{
  "num_hidden_layers": 14,
  "hidden_size": 256,
  "vocab_size": 8192,
  "norm_place": "pre",
  "positions": "rope",
  "rope_fraction": 1.0,
  "attn_scale": 0.177,
  "init_std_o": 0.0,
  "init_std_down": 0.0,
  "learning_rate": 0.00364,
  "lr_head": 0.00615,
  "train_tokens": 346500000
}
MLP neurons of a small language model. Each row is named by its layer, matrix (up: input weights) and neuron, and shows model dimensions 0-127. Each number is 128 + 32 x the weight over its row's rms, rounded and kept within 0 to 255. Numbers have three digits each.
A block is one neuron, or neurons of one layer that tend to fire together. After each block is what it responds to, as a language model described it from the Wikipedia text at the highest values.

L11.up5:174107169078103077175111133169089088142104131134113131117149040164131085094115128093129180107108117113138186119143142145127103126124121140177140182129167172109057141098131133059143166156080087046168112194084120073119161078114151110116116181153123136136175114092120134126073126124153142162148099156120112113106104082190125196136148141128139137082153157077112108128066085099069106142086
L11.up638:109132073135127158136117176109061170178167136052142134126126126126111122108177139117103088155161155150131141103118141131119153076105116105153110106110150201084041141131053110153109114176088112186114135240122182162117104150153077109135152163146144148129081081143125094108114178155133126136137155124147098102139166132178160139125123115173100115107098169179195183152050123115101107108078
L11.up742:147122177102114082131088114132052138129115117026126165115162099149157123151167180098125121112146090069127151117171109098118057137122118133136109121139130174099061154068126129123091139157146098122134103133116101051081198066133172153109139139219137138102110137118154137139119146073141146123138071150147151185138116114170129142063150057110170174138157101127184101136073112143121092135151
L11.up835:124154138191112134138121089122117129096142149055106161089186120123194160100109167176133138097122158155094112173146130111134087114122140085137157067134141147113082093119114197067158137147172075126181103174102148102132113148144100181092113144177190096147148163155123166123101133164103053133120144076121045144127131155123155106000157058149075168109176113136124161129119054162094142092171
Description: Proper-name word endings. Final word pieces of names and foreign words: person names opening a sentence in biographies (Yun-ho, Wy-att, Dow-ie), genus names in species lists (Thesb-ia, Fig-ulus), and Spanish or Romanian "de" in bibliography titles.

L9.up47:100113148178079165094138152162184099154109078144185153172155121169184141155078150109140113116145096117151121142117188137098133153137158130097141138093083094066137127096128086104100090145162180131121171168168112134129183145096192103106109130118114101095170150136132143106113152116133121063180085129118146083132080172093200200154164071070169126116071096172107158071122104136106127085138
L9.up251:133119117138087161120130108137143111153096197181146151143196120112112184154139172132121138122197159073125083121067132162178127121175100161054120150038202103095136130139101093116133095183105175135095124141118107154127208200123108114133169171105152086111160117088166165156115147106100129098160096178119107131094108129143115117062147103132162104105102129142080181098100131115145171128162
L9.up313:115076083117144161118131098158140081153118110160147155103150097127146149136110141117130097149099139090138114123073091124088116081106141130172168185105094057099126086073121124057076163125130215117084134179132176134192191129117098102107148154142076148100152116105152094133161093159104171108140097193151128137122032095136122140227152109068152066103088083152134123200149127089115140137130
L9.up376:148153145073084119177099177144060126120066085110132088163147102148130124078121153142102153158125098065114119084143139122111147121165122167113178166122114125132176131133095138157076110084161109116138089161157128131168126154076100176116110134144123095115151082092119081106172135138164143135180183131166202145117111085136138086092198200128174116148143191099113100138111085054081170124140
L9.up427:164132140150107212147110093120124123142152152139150115075143107099081114121121140164119146096154160074104130110155173136142111075144178115120180206150124128100112047124092119111187154164108127210158110080103105145146149182120134142145183148133098118149117123130148113129085086148117102113130058162096114140138172168097100136142083097144140123109091185122109104145090207100104126111083
L9.up539:137135114138103130146118136108094103096071065121150190146105116152150149081166106106118159111106147132140204118110157145110146182077190135163126146093141168074061131104191150085098157163086139117182116174118115142121187106153156170107146130158121088088173121087115116107159154134125148124132202163162151097086129098079133166190148144133189171105101113185127162143084055081131086139133
L9.up697:099127118145116129111163121079062154158114156120110124121148152180142111109135093120094101125156106118179146117129122123077144107081122164185158066156129081118179079109090096156120101114132209131119123142137162069163166188095173135138165142110179102080093125125159140102215144077140142156144157142218167101078099102072126120112114073064064170091062137147168147159133132083154092108118
L9.up732:119175140191094141140150086143086145009102107142153162105127089143104147155147131107159144084132158122125033127140162095125128129118103092125110087148130099066113091136178094075132102185116114158129102133135137122154178124141145136188086220079159105119143126110169145148089160150095153092184128153137149151157091116203127143149165151108175149078103142138168172104102126158170120122103
L9.up780:104057172123110082145162130086157138110056155144154117130184150173236115079197180118153115135170092163151123094158172116075095140157137176166151113136148136158164129123117087118145095143108098138142119156208168101109213096106084076082158107164107145151118169138106126199147181125120114057069139150112130143166106107145159143096128135102138135119126170102191173144110141096106112092138
L9.up802:102139137189096131116066132106175149147081130110148105146135111108177150196121162129141129198085110117113196132118143136098100141104113148147127141119171173144187100102102112149119155145107095099111062184166145142121146144118186089177093067132057168151124106105118084152109086143098184040131165156144128125134150138130106108124151204131158095178190119109103093093155115162164120060098
L9.up811:129100111167163159158100110142121170161210180141172140125163146138120140179163120145138113134096087119121180099085169151123135154113113183124104188094076083141167170146146134108043152141118119148146105180098084129091110106073148132109141138104102115192141126084144082133187065095129128108118091170206156118134127079096131120115185180102101078146114092162095183069173115101118152125120
L9.up831:147118054147135145139109130141106086114109156033095159092128094140181160109117139113161123181092107123157138061085141062060152144095162120125156138121115157070145123168073138157205089141154142130086177139134157174143126122146145116092149146122165154129209155171092119184125098115193075146141115128148085201102106120103066194130134120157144114122095106200083119113109133120104083099118
L9.up873:093148118133114119122144176146128163121118064112112116135103208102114097049107161113139110109099158118153116092114107166163136144200165160127116172141184115125103158053087105098155115111087123163175124145100051144175153114120149154099153183072181111142123033110162159115111132217071127128138118176117152173137113104132130137123183116116174144061111073140142072151145112141061160137072
L9.up881:143127164108163171139148098131163128161081127145140138084076107124093145132140137109150137089126117129124146098152143162105113197152105131108185227130175107106130157098133115129102062183095120144165144074118161158111146139069175035095137101135108118063120105143161186127127151182132201099110101107101085113082106153116120063161078188129151195099092111127138088155080147117129118123038
L9.up889:171133102140151167135086168162064140130090125129153115124119136091194127094127133117101078200174144141132124114083149120082163139084106141151132161109112129125120087128147145149132037115101168118142085131146105119111136133152141098131120133065121124052122123122120147067159166184139195103154100110095090169150079138101150148213150103134164138140135142120151082160116155076126150129071
L9.up974:134160118116146184124092162153152069121137117139123119106126125163180119115133183119154153152099112165071136094138176109214180110096109098112173153149115123076133107171147166097111087111131130103157055145202121085119144170105157099172129131088157096129191177089106118189145167216054149129106103162129127063124141131136145116161137155195072120088136131119155170124134137111148153164078
Description: Time phrase before a date. Prepositions, month names and period words just before a year or date, such as in (1953), since 1949, late (prehistoric), as (of).

L7.up495:139117098126155124054137070154157082093119096136111141105149136138105076160143151159117113153114101138106140180182157196120157129099125126152106132149122190147119113115162128129136132123106126106151147208155087073152131195105075091126164117195149122176186171088095140172135117104128086114085142136101124121160126103218115047046147128144094135089138095119181118082097096115126134114166
Description: Surname-ending word pieces. Final subword piece of multi-token proper names, mostly surnames, in bios and tables, e.g. Armstr-ong, Luns-ford, Wil-ley, Bess-ette.

L11.up319:173117102075134126094171084150111124113097129161125139173138161107086089127074103097124168131143107136067100206126166092170078117113150115127096139148134125080158127117124102126121193108119126096121178088059179120170143133088135156073176130152173094112172151110145126110086178126112133088130129145080091109128110063081134112107156142054147169147094164136115077134113094076090087117120
L11.up341:190145184121101121097160143071106136164111098183165104135141069137077140147118128109130174035144092098055109158183120138081120079124120130076198138133145154171138127123122122120091140141187134097123120196080071126102189116086098131082152086187121076101187133095120174158130073114112098115147113160068177118110127103138120088138137125124125119150115111143193092132098070167133086110134
L11.up399:146084075140150103052148095114134137140108105072068153117086186118124171125132102129136159127144133139139101094126149155105113092150157110165153110144088104180147174118136165122116126089148163099087169142097193172113074177132108116172156133099112076105156124171094147175083076112103210116150131112107120125147153178149092119147151121105133162174103130092127128141086132105134137186096
L11.up936:101157147067091058171189094102117112157133108124174198121086142128115130137101105113131116073161179111123141096081182125102124127137178158181091108180162152166229140152090106142115152116149150157108127128081108127096077091072139104160125131156093106112145134150097156168147118138110089092058105157154027122102123090132090168110121130081195170108134182132107081119113109070108141109148
Description: Thousands-separator commas. Commas splitting large numbers after the thousands digits, e.g. vote counts in election tables (6,346; 123,457), attendance, 10,000 paintings; weaker on clause-ending commas in prose.

L9.up32:152083150112122069123078082170131144167141139151145146121070130076169167158159161128153143087087096113155108148098125117093082128136110104096122176175153206047104115101179109128134157101126159154108167112106146186192140079114084103137157103091141034106105146121145124123201149156156055116111106121131154118116098138098153186042114178162137103144167134168149104091122220128118053149125
L9.up65:123200077193116128080121149118077183124121127143197130116170139077151133135096140123100151045100142126115135115144114161085134117072135139131141142128135153106157117152152186126135172137144103117118146085110145140183147069153128189106218100087105119137079119161130129168120103145111135104122086123114137094076177081117126151071155173159140161117147095088138155116113138123075109113145
L9.up83:122095185139058124105115169171104175096145099133143112133117155143163168114179116150131130080123150098139112096145204173116076135100094132148062148171123184117133067133109044057114118097131156151141146147138090103191104126089157098152134128092117138138125166138140110148065091129138109081053140087159135113134153132130107097080156132161105109122137159163130137064185096105048109150096
L9.up98:108126086152177149070097101115069092066218161103173112163127160073152083098114109120121128095063142139144146107148186147174136107113102147154104163206154113077165063101159116127097124124122108145100111177157176172184118109141089155124155135081086145138124153162198186160147130187113140122091132143140159146114150109116104168126116164108091051083093119137133130136149145139052063111133
L9.up132:092057071159143111141126144162143075147121131087177116134167152116138093072119152123134153128117097124113119114117157192097174123127105088145058145101113115078122113107091111086125110083127173145109114122124168074227121163146096106176133107123139156142107202173166127126118167123134158150134101162056152044113186145101120097173095117103105055086098148172144157132201104101096096087146
L9.up228:077148168169154106155110146071059159106138153143146121075139178154139140130152091144154166119109147152133141116090174175123126126146114124094139113115113213078138112096196088159117135073098141126099082120108150135108087180133158144087101101121165167116129195122133103084125130118171125108095111158098143123075132150098070104133161159175177119153045198137153164129077126078072112118099
L9.up244:177096161108136160097109142144120118176069169138132168163094150092118124145105169116141133103083101142176130136127178181108113090140116066125080182145110200150167116197127119085118115085120156127141155117103163112189101078131126161192120094132083139136062125155127161066190125105133114147092115135112176108126139071171131148055122165110156120097088156187108140154121120093088094098126
L9.up447:169087133152143094180098150124141047121109098157159145142167134107161155163102166148099121117078077135142088112134160146126074139113166123143096102132119223147169081135091128086120122172185103130162150141130145135126148127159180119180092164141130134160156171139117129169195117109125135106090109109132133084102116108152160094090175143136156074181166120170161171126121125122126086070134
L9.up461:118133111123150162084068123125121132170146164087114114082176093121156131134143144131144134102174154092131165058123125128098137124201087147119131100201132187113151108159076094083152109165125115118167134082053146128127104167134174094101123206190101126137168193101145151128078131133136157167142114157130048111109148125126129120157133147099160080117161125123119192094072164123117108118117
L9.up584:137076182157137181131137143143108093101167180099146136102201170180143161109159111149101137096170114115048196162128090145137086099146107121184102155070112161104154111171147099050151102098122143128064164046109168135153170073138117125087064116134088133047128143120151152125143099145163178062137098147138086091113100127146093129122084145114144082149055124169152156145159145157136148110124
L9.up672:112138051157060104100123126135144099132139116129103077178165196107105161107136188093090147033173110148116116118112147166135171140077134109119130123138141170122101128148131158087159104114157121109120182085083095139120144163137154169123157091196201133142080179103162105129154146101122125147142119076109136113085137109106059135138114095154138090139171091115115152123119134157126114113123
L9.up683:122119138157130152130075118117111118093127153181119139150117103126107133144098125125160089136136099154079130137154203161144137098084118114195167196135122073098105096129099080108114170159142072121139094147120146090155138172170148140107164139152187088129084145133114118152090058096142173111104101138121163127144033128110183095153102129157110178067066139203126084149112119102102121109128
L9.up736:085148103165145116152118104115159082084146133071131111130128132080146174152145165132069140097097167151152089095130126134098081102104104115169097124162109171095154109113152122150105068071183102090123153116084120157132130092124099128171083135091140146159054129121205094075097105128109092119128114062111122106072134125069138091094117191179148173158131181125132129170150112116102141154166
L9.up900:104121135124190144106122094131112124151111139141182129151126137133139160162100143122101149054111117148098057094089132173148137098140096091140111088125083137130127119176117128118131108136167084117132126137142177179144058099123081109108178160102160164165065160090161081123119080106135095146084174161121121113098119185137170107179137113178143070111117145137130166104115137099095144146105
L9.up942:130107093113093155080133144174109178172094137134097185194164096102148087089051127148154140138125113126098073175121127139134099084060169104182086101168131149126135119162132131124075085140156153146087198176117099176105180134108116155164103136066120108128063164137110112103099128135114051129112146107137087120086148127160134097128151132134109134072095116165127171105138111143114085137149
L9.up1004:121159082140121144131108068124099176177134148114107148115132081063124146148115153116140152118114153170107139143173110137138110096117154111159081156127109142033098126150110133195072180162158099142099123088154111133158127095185139158100170139101203158109058132142071161056137095055151177076160149100113104155147129112098150035090110133131162129140150168146106181115106166118090079100081
Description: Repeated name endings. Final word pieces of a proper name repeated from earlier in the text, usually a surname, place or team, such as Carval-ho, Scal-ia, Ott-awa.

L9.up21:152102159080102156133131125090075102123126146148167135169065139122135110130131060112156202085121092117157129142171132085161060105098163139115135123156106089172170085109137112107105103086105120128094107078143158174170133179183149125171100093140110063056161190090137143090093128125136119161109055177156123179083111096139165138172134149133117133107139141159164093137152079161154168156099
L9.up121:108132141107157126096114136109104117165103104130141117221079155117166123101106177139124134139180064056112169123098113064101123142126075140107093179145117103118111139173127162138078124076183116194146147120149149122114171156150153124145192105169092079092067136149161107110131166140187123176126127161141145115143112139142158108114141113141101184137172138104134096143089147136179062140145
L9.up139:141147134123149128136128183129114151138068114111136122099119067159096100147154148176157113112131143149132144129106139128106123104081097096192117115126118132145135130158134096163135094027141110116136175146084159143150150153106125170165095105132097153099156123107143166124121071103069128128124129101123118139088023102144145132096139110131155193164105199134115066147133096141114144142192
L9.up166:135123149214091110090105102141081119132112132120155144126156098115139106122133116146186158109182146130082141085083139105160183159173173111124180134146161163110167116133076079074105162108151153030138134141147128140112138127143095157163178111111105158184145117107182123093105144041131084105117184113135121125132128084182102102166123056096086109086110145175138163136120131140147095168129
L9.up472:077159174149083139128188126152152099129076162144178135124130132158131172109130085102103112107161139127088122105125130152167121114145198146140152140144171154107165118105093108139111193085162087152114152133096098126121164123156104123094135143144087134076154134157071146087096092134118173142135131085123118094124046088123114098161156099144188161164089164131140140182147131099147148160137
L9.up506:140132142104155093203086084162116085121110139199165093150105091151118142128140091134116153113154077142112123203167129144184131070168115155111161157120089135116119075129145177154126178121176117128119125114131096121160124167152135105174109125124223109132234184171141125072124102158140125109084165140096117114106142100071125125167137136142158140109112109117124070188172070191125081147094
L9.up612:080129122136090162142129095148099142150124145127174158147063165128127133206164113119138100166155079120083104115137083086112091090081096153145159133106110102152192134129091151099077195108106181134125138151152075104134157171204095093136161114096186144126090116143150131137147123118135120131140152121093152130108130079081129126170128147126081154104209135147096106140087131075097088155156
L9.up663:218141150105103137109192076102116146130101139126120132192105107147107180138112105135166200062110146118138129137089187136142152134119136148198178148139184207132103125110065126113098182116121153103086101145083136141116120143133142179115122150152125091114124142099134130162155086134106173157145163178107132199175105098149104091108123072104121142158146128124101124170086097124102130172119
L9.up715:094144142138111187117235136069157166147121099157161166043158110077106113133113135128127125128182148124159150120059071149171136162184193172107179089074131122116152162175071120185095090144172120107117122115098091124129116167117157136120134139112097126115130134159103050138099098138074115149162132167084142141029127147132093088126143092096093125132088119139119108141153093109147101127111
L9.up766:135108072136152104135140147120094176150169135115072091113129137111071173157104112126132054151158082168107146136109136152101121111142152121121117150148105112134188154172135100144089176109113190154065163117093163100089128124150068086137151102120149145099101093130109113092059160112138113135157126090141141173143126105171070149182137102113121105130172158149137131193112086053115130169097
L9.up791:128158089158155110081114127159068115191102131084133139121074221137103236150110129146113120164157115074132051133125154103198082113190150179118068099094123094148141119108142104099104097111092144143104116166118131110135146160161102161125170138117118084104105115088090134151151141227115093077084138153151144068121137123142082157135107123115131163146136146094158145088124144088078145108109
L9.up837:071124097112025070131161092076099087085127117135112132129124136156182108146156179165147098138122062149120121154159141108120109115140084154110083160182145135149158121113073135072117155137110138141124193171167091157103120112099087150172120040115186130116162083117137117124133141090096078121157158086182129086134141120100118127153144098176160176172120192135128150128119195134102148122099
L9.up851:137179073104121120084147093142127110162105111110198167074136105095160059140130133088100137102173115070111140132088120119138165114137130088082155119158150129103155123124205168073105163089128091101154128188158167143156140108096116101083181120179124116112104109176165162106158122105157128160137117135120140099148106092129169088134137185094097195097143126140141170071128158139143101158156
L9.up872:105139116112127134129099133115140158164066106068095130104084164171174135135146120171100088161157117092091073141086148076183179118093188117181143108142109107126127117163100054115056140144161069082144142197162127108165124153145140136141101132155129109090126128111128108174120106114117157230180083144051175097073094129117130137202089098164143158146103165146035114118068108113137088149174
L9.up918:145160168115150114175140110156102132147145129083118134102101072107177096121143139149113106130153046130135116130097138165144072130105085127080138071124045045125164122167103096099125165116125065099109141104158139176153123148107203110175175098154173200080108099149147161117187175118148085099154200113146173125155099168093165106127111152120120177073145140137117109124150103089126125103099
L9.up977:161173120171172175150060110130070146159154118179150101185111094170119158092135158077140173125130063101103123111163139167087052094168117140171148109114173095090113127100138143149134130153159067171112066173150121124171202122119102115095111127074128122122151177087179161141116147134084123130178092204118160183157127114120132131159126135143167119127166137135091137197135092120108062135120
Description: Thousands commas; "in". Mainly the comma in large numbers such as vote counts in election tables (5,345; 56,259); also " in" as a preposition or word start (in Denmark, inaugural).

L9.up9:110160121141161181167061131166128109149147146122101171140163135066084073190140075118130152090058178119117109143100097152064091042168118169076090069171147135141161173124136120177065092176181146117146100125110113141101167081118149103141155148122100118141124129144129133115168122120083113135101138148161114163117119113140118167108065133064073159137164063186113128111149163107089089139172
L9.up138:157173094166153101157059155124197161134164140152134112072104100131149073177111140085136107140108109098157134150149130135178146038164168141101130109140139119125137093121193068130142108179151093163160152088122161154088156121114135169084092113094179152133132157132157115104122128100132128100165130110102125123082108119067094097151162123120154151129143141101177128129116073064137176122166
L9.up241:103093106108145161155095078086109127166149123127112092139119119169127155112167124141121138177113104071104167121122099094110077119151152114093130135152087123096170116066151154097156158093149135158164123172139132102067143119106208114125101117149095151107188165172078153051143149162102072162096171145112178150116082139127167099088127179125063170140151164099124138139189104154140131102153
L9.up256:083174152148122078182148108107142149114135092110146181100152117115123113187114169113114121131094131141109128172135136121137160128158120157145160144098119127137109119097168130185041160171137151146169131167157107186182071131071140108096157113082155155107101103119145086172125071119064164082119131153139090144124159105134093141060168125158110212136159135138144157178124140198111093133064
L9.up340:080126154042153071155164113123137134151087106106133143185082114093153100119116124104124148144113150108088152117111128171082124123184134128088169183138139126144167087163182128166184110114157121076099122178122120057036173087113122121096062138054121036114148142113106115141101149129100174161119131140138122148087174096127153184119161162141134108130152157201137156109180071161105150107128
L9.up399:103127117111151134155157152102120129059164134050177114159101121106151120180120146214138143110107083144087052182161127097132133096126125213146122122179119120111144142139179116161085134159159114123138123156210119177092163145077091095089118144091092139149179126152110104132126108168128117104128100142149095161137162122230131177096137147122084157102176062070144128153147123111126121128125
L9.up483:147155106163153157152142139052144085107095117110111144106150139116113101170159135133159144131128074057119144169081108105107219127151158166138177105128128184112133128125164126172119170138099102087164096113126088110138161146122117135134131173116145149174138129144095076117083127108094144140138099144096064106157118163125070088113189143081133161144112187096106164106141099134162152134133
L9.up537:111118141111135137092167132095102103081121065147150117124145083124135119099176211129127051164125131149163092029170109130074082054128124135141219093108108142116091131151115076148116132128116121145191132129142164179061137104178116144127065151161156104064158113118162116139161137130129115117167111127141098167138105104116115145148156132051148124114125081076185106147092129157181084104103
L9.up622:113156184096153127143103126127131165133104152062155141091123104084154106162086190158103204113157121129096051207113093123122188121077158113139184138097097157083105092137203127195078174199106187141089151111123124114137106110097072064104134088118090132146113141116145076093105044151114144159122113104127143123150155110140085134130098150149153141127156106094144186104152149165064127145109
L9.up712:096164092137092082118102161142153159161145149109148153121064150166111075145087133129143084092149108110089101148129110135135062097158126161116150082152129168109120118140204136111112114139090106188135117207133127128119161099079082103120122150117106135149168118120095147092136142104128151120078147222108125125183131156166162104135183178055108179137135179169090138088167117140127183177160
L9.up771:123121136069161113131139114121193124126119163078140139170133130139147089150110155175175148121117146134045169177101207090154070088078099132130111139075130096158156115123125148073075159111190132144120199152166135164097157088132101117088152161072075139121150128131119101082162121106136104094166082170113086192181139142120139125143161144172056158047132054109143094148146082144074121105073
L9.up805:184133109146086147176138142107178124098150080114087130101085177075113132114147147124128168152152097141027107163118141139132100105144074126149104144182072155094139115112155102131145128124151085149102166137084123140064139131111177114123115143060121217160148118170181132089128124127078143104082117169159171154134140168150119141147093132155173149131129118122079165161102124189183086149205
L9.up816:116128040153122161130136079146125160191117165137127088147176071179112107168005165080168147118110171110105122139133158078132067117137187131087173092120144102124202125159063069114057186097146093097077116177134150150108083186131119139079120143174126107175093096151163109096106155167071126088192131157116125129082086123181135159134181147089103137173172151119117139115141140117108083094118
L9.up852:147109117127137125108144103088126156197150115106121088144125135118137159133130157168132173147151096118068137166180149112177147119179203132083095055118152051113116094128171163192142117185117147144110113130174076076065061146150111143125140116074126136152104143189096174150124155165114165107073110105102128129126186099091140138037139121060128170180152126097148171110161166119058147126188
L9.up895:169098166180121187115125157070124141126152131051148119143072095075186137165107124109080132127112214123139148098187086140155096151135154086131154181072139109095133171107097151151113145107158158153139146133103112104076140133137097120192132097097126101122124131177143208124107115166124086135140122155148117192105172132149124079089108141132057096161076148120112140124158041110129083151152
L9.up969:114139094174139126109082131124081164119120169093117167151081090084146101152148160135127163114073056068135116128094135136084132130129123072129187087120115104095112136136116147166106104120129102158135127152140076101086100153098140093112111185142143153114119139161142117104185147156109145108121098096050138131080136158161128110157109176113053137131102149165139185159173087135132139130160
Description: Transitive verb endings. Main verbs, often the last piece of a split word, that take a direct object next: depr-ived, resc-ues, attrac-ts, plus making and leading.

L11.up135:144159054072118128179150129085130137142122125108159169061161135194143160141080104107163137130182161148142128117070121120093167127091158068128149116076119163072097120076164126146155177130110078113117101092134106174182079092085148117099153139170110170122094119109118186082122211101082117142127180112176110165143100136125087121150159120088159167089141143174102167068155140120189132167123
L11.up221:158147172155122091129132142107152113136148123072159094173094072107106137127128070104138165148164130093144150123167158036147108084070116190106109166100154167106138120163098110162074144157187107147128146155161105129098110091112008126116116099150105113110154134153089152125139136173092130135113166111152077124157162186207162114158172191124123167098120137094142178154149158100092083123107
L11.up282:132086095161135093114132093179124107097122124131111115134158139145123192126080106173139124096176133145148130125102130072113166081048087190167137124119106116075112085188115135169116152104146168151127171115096106172084131070061100094143130116164072110111083157151104182147126178151191126144115103089140089169174119120132133124112196138155175185109143100132106103144151174071117169100099
L11.up364:165146144115114137143159076131153111105091125089197153136138106145115062224117172172156136126091144099130157105154191128119076138189099154149158125144123126141139132147149089101075126136111103106165186195123128059152115094129110107132133157116118141062144098135137149064159118124203093145145145133159143106114098093126155156113179151152172126139160135112108120103167094160113143118131
Description: Word-start fragments. Opening pieces of words split into several tokens, especially "al", "f", and "turn" before a continuation, as in f|alls, al|ive, turn|ed out.

L11.up20:097126140153108157119103076168124146080112165132108152128113128116080106154230119129141174108138131123120084121117124158161170095135094152116108129096124119099163095120120103118106141118095105040116110144155154112088217146164189120107165104078170133096148151125143130171091089107097095161192133170137134106083081059128114123188147139092155137086134077144187101146130151122156129084090
L11.up249:107124151100157121129087142081132107095160028080113109112109123133140149103128178089155194111150129087184164151108178129101137135141146077192198139102113133030113091109121128120148121175127155178109097056164099156160146080126182070212092159066134127070104092124105164228128129139161160112178132170117095119154093122126143113093096104138111167151120101138211122115089159170158203117127
L11.up339:132090165137141082129156080093092104158105109179121156149147114106154178178173128148142085065143194118103125119119113094084142149102128101085098133130129148127184120148164137097079124131206165140121172094138133138133128093207140111103171165093136107135060113130119093144094150158150185112174132126141108101083119108142142148108172146105131091122101102142153076108124127117122178158093
L11.up928:084172119119137124159115154145135077139124116131181090152159111126073096080103155112175157118114131097128126122106099149082140070128090175152135114117092118095148075121145129069080097129152120114101163120190200141157161114104138083081118103081119130131142130109203178139123053148158125108125154131117185128085115138117097065178149131105144093113067127000155121088094159179111145114161
Description: Slot before a year. Month names, "in", commas, "to" and dashes placed right before a four-digit year in dates and spans, e.g. 22 March 2017, in 1909, 2001–2002.

L7.up204:067113060150120139152115146166114082118081145076103167099129147114150160086160149139176121153139117117125147115139084110149086117176178166139108112069147121142123130121097148118134092085142066178093120118159122124165100160148186120103168141126106122055081163134134113137128124121117153169140094097125090050057171110109085187184155105115177161137135135129161141112127153124142155093125
Description: Location-introducing prepositions. Prepositions like in, to, from, into after a noun or verb, where a place name is expected next, e.g. "Museum in Istanbul", "sent to Ukraine".

L7.up347:124147080120136145147158147137084125117148095125206107121171071137085126206157096134146101109105053115118120131112087081172150055112123160114132099161187116071181056109151098136054134119133153069107148145150080173117095149066070128120129171081074141123092159116096119137203099193102107157143113167120066146085095155166107145160123176143120128145119148097164159132172085148103130123088
Description: Transitive verbs awaiting objects. Main verbs, often the final piece of a split word, right after "to" or a subject, before their object: understand, tell, teach, see.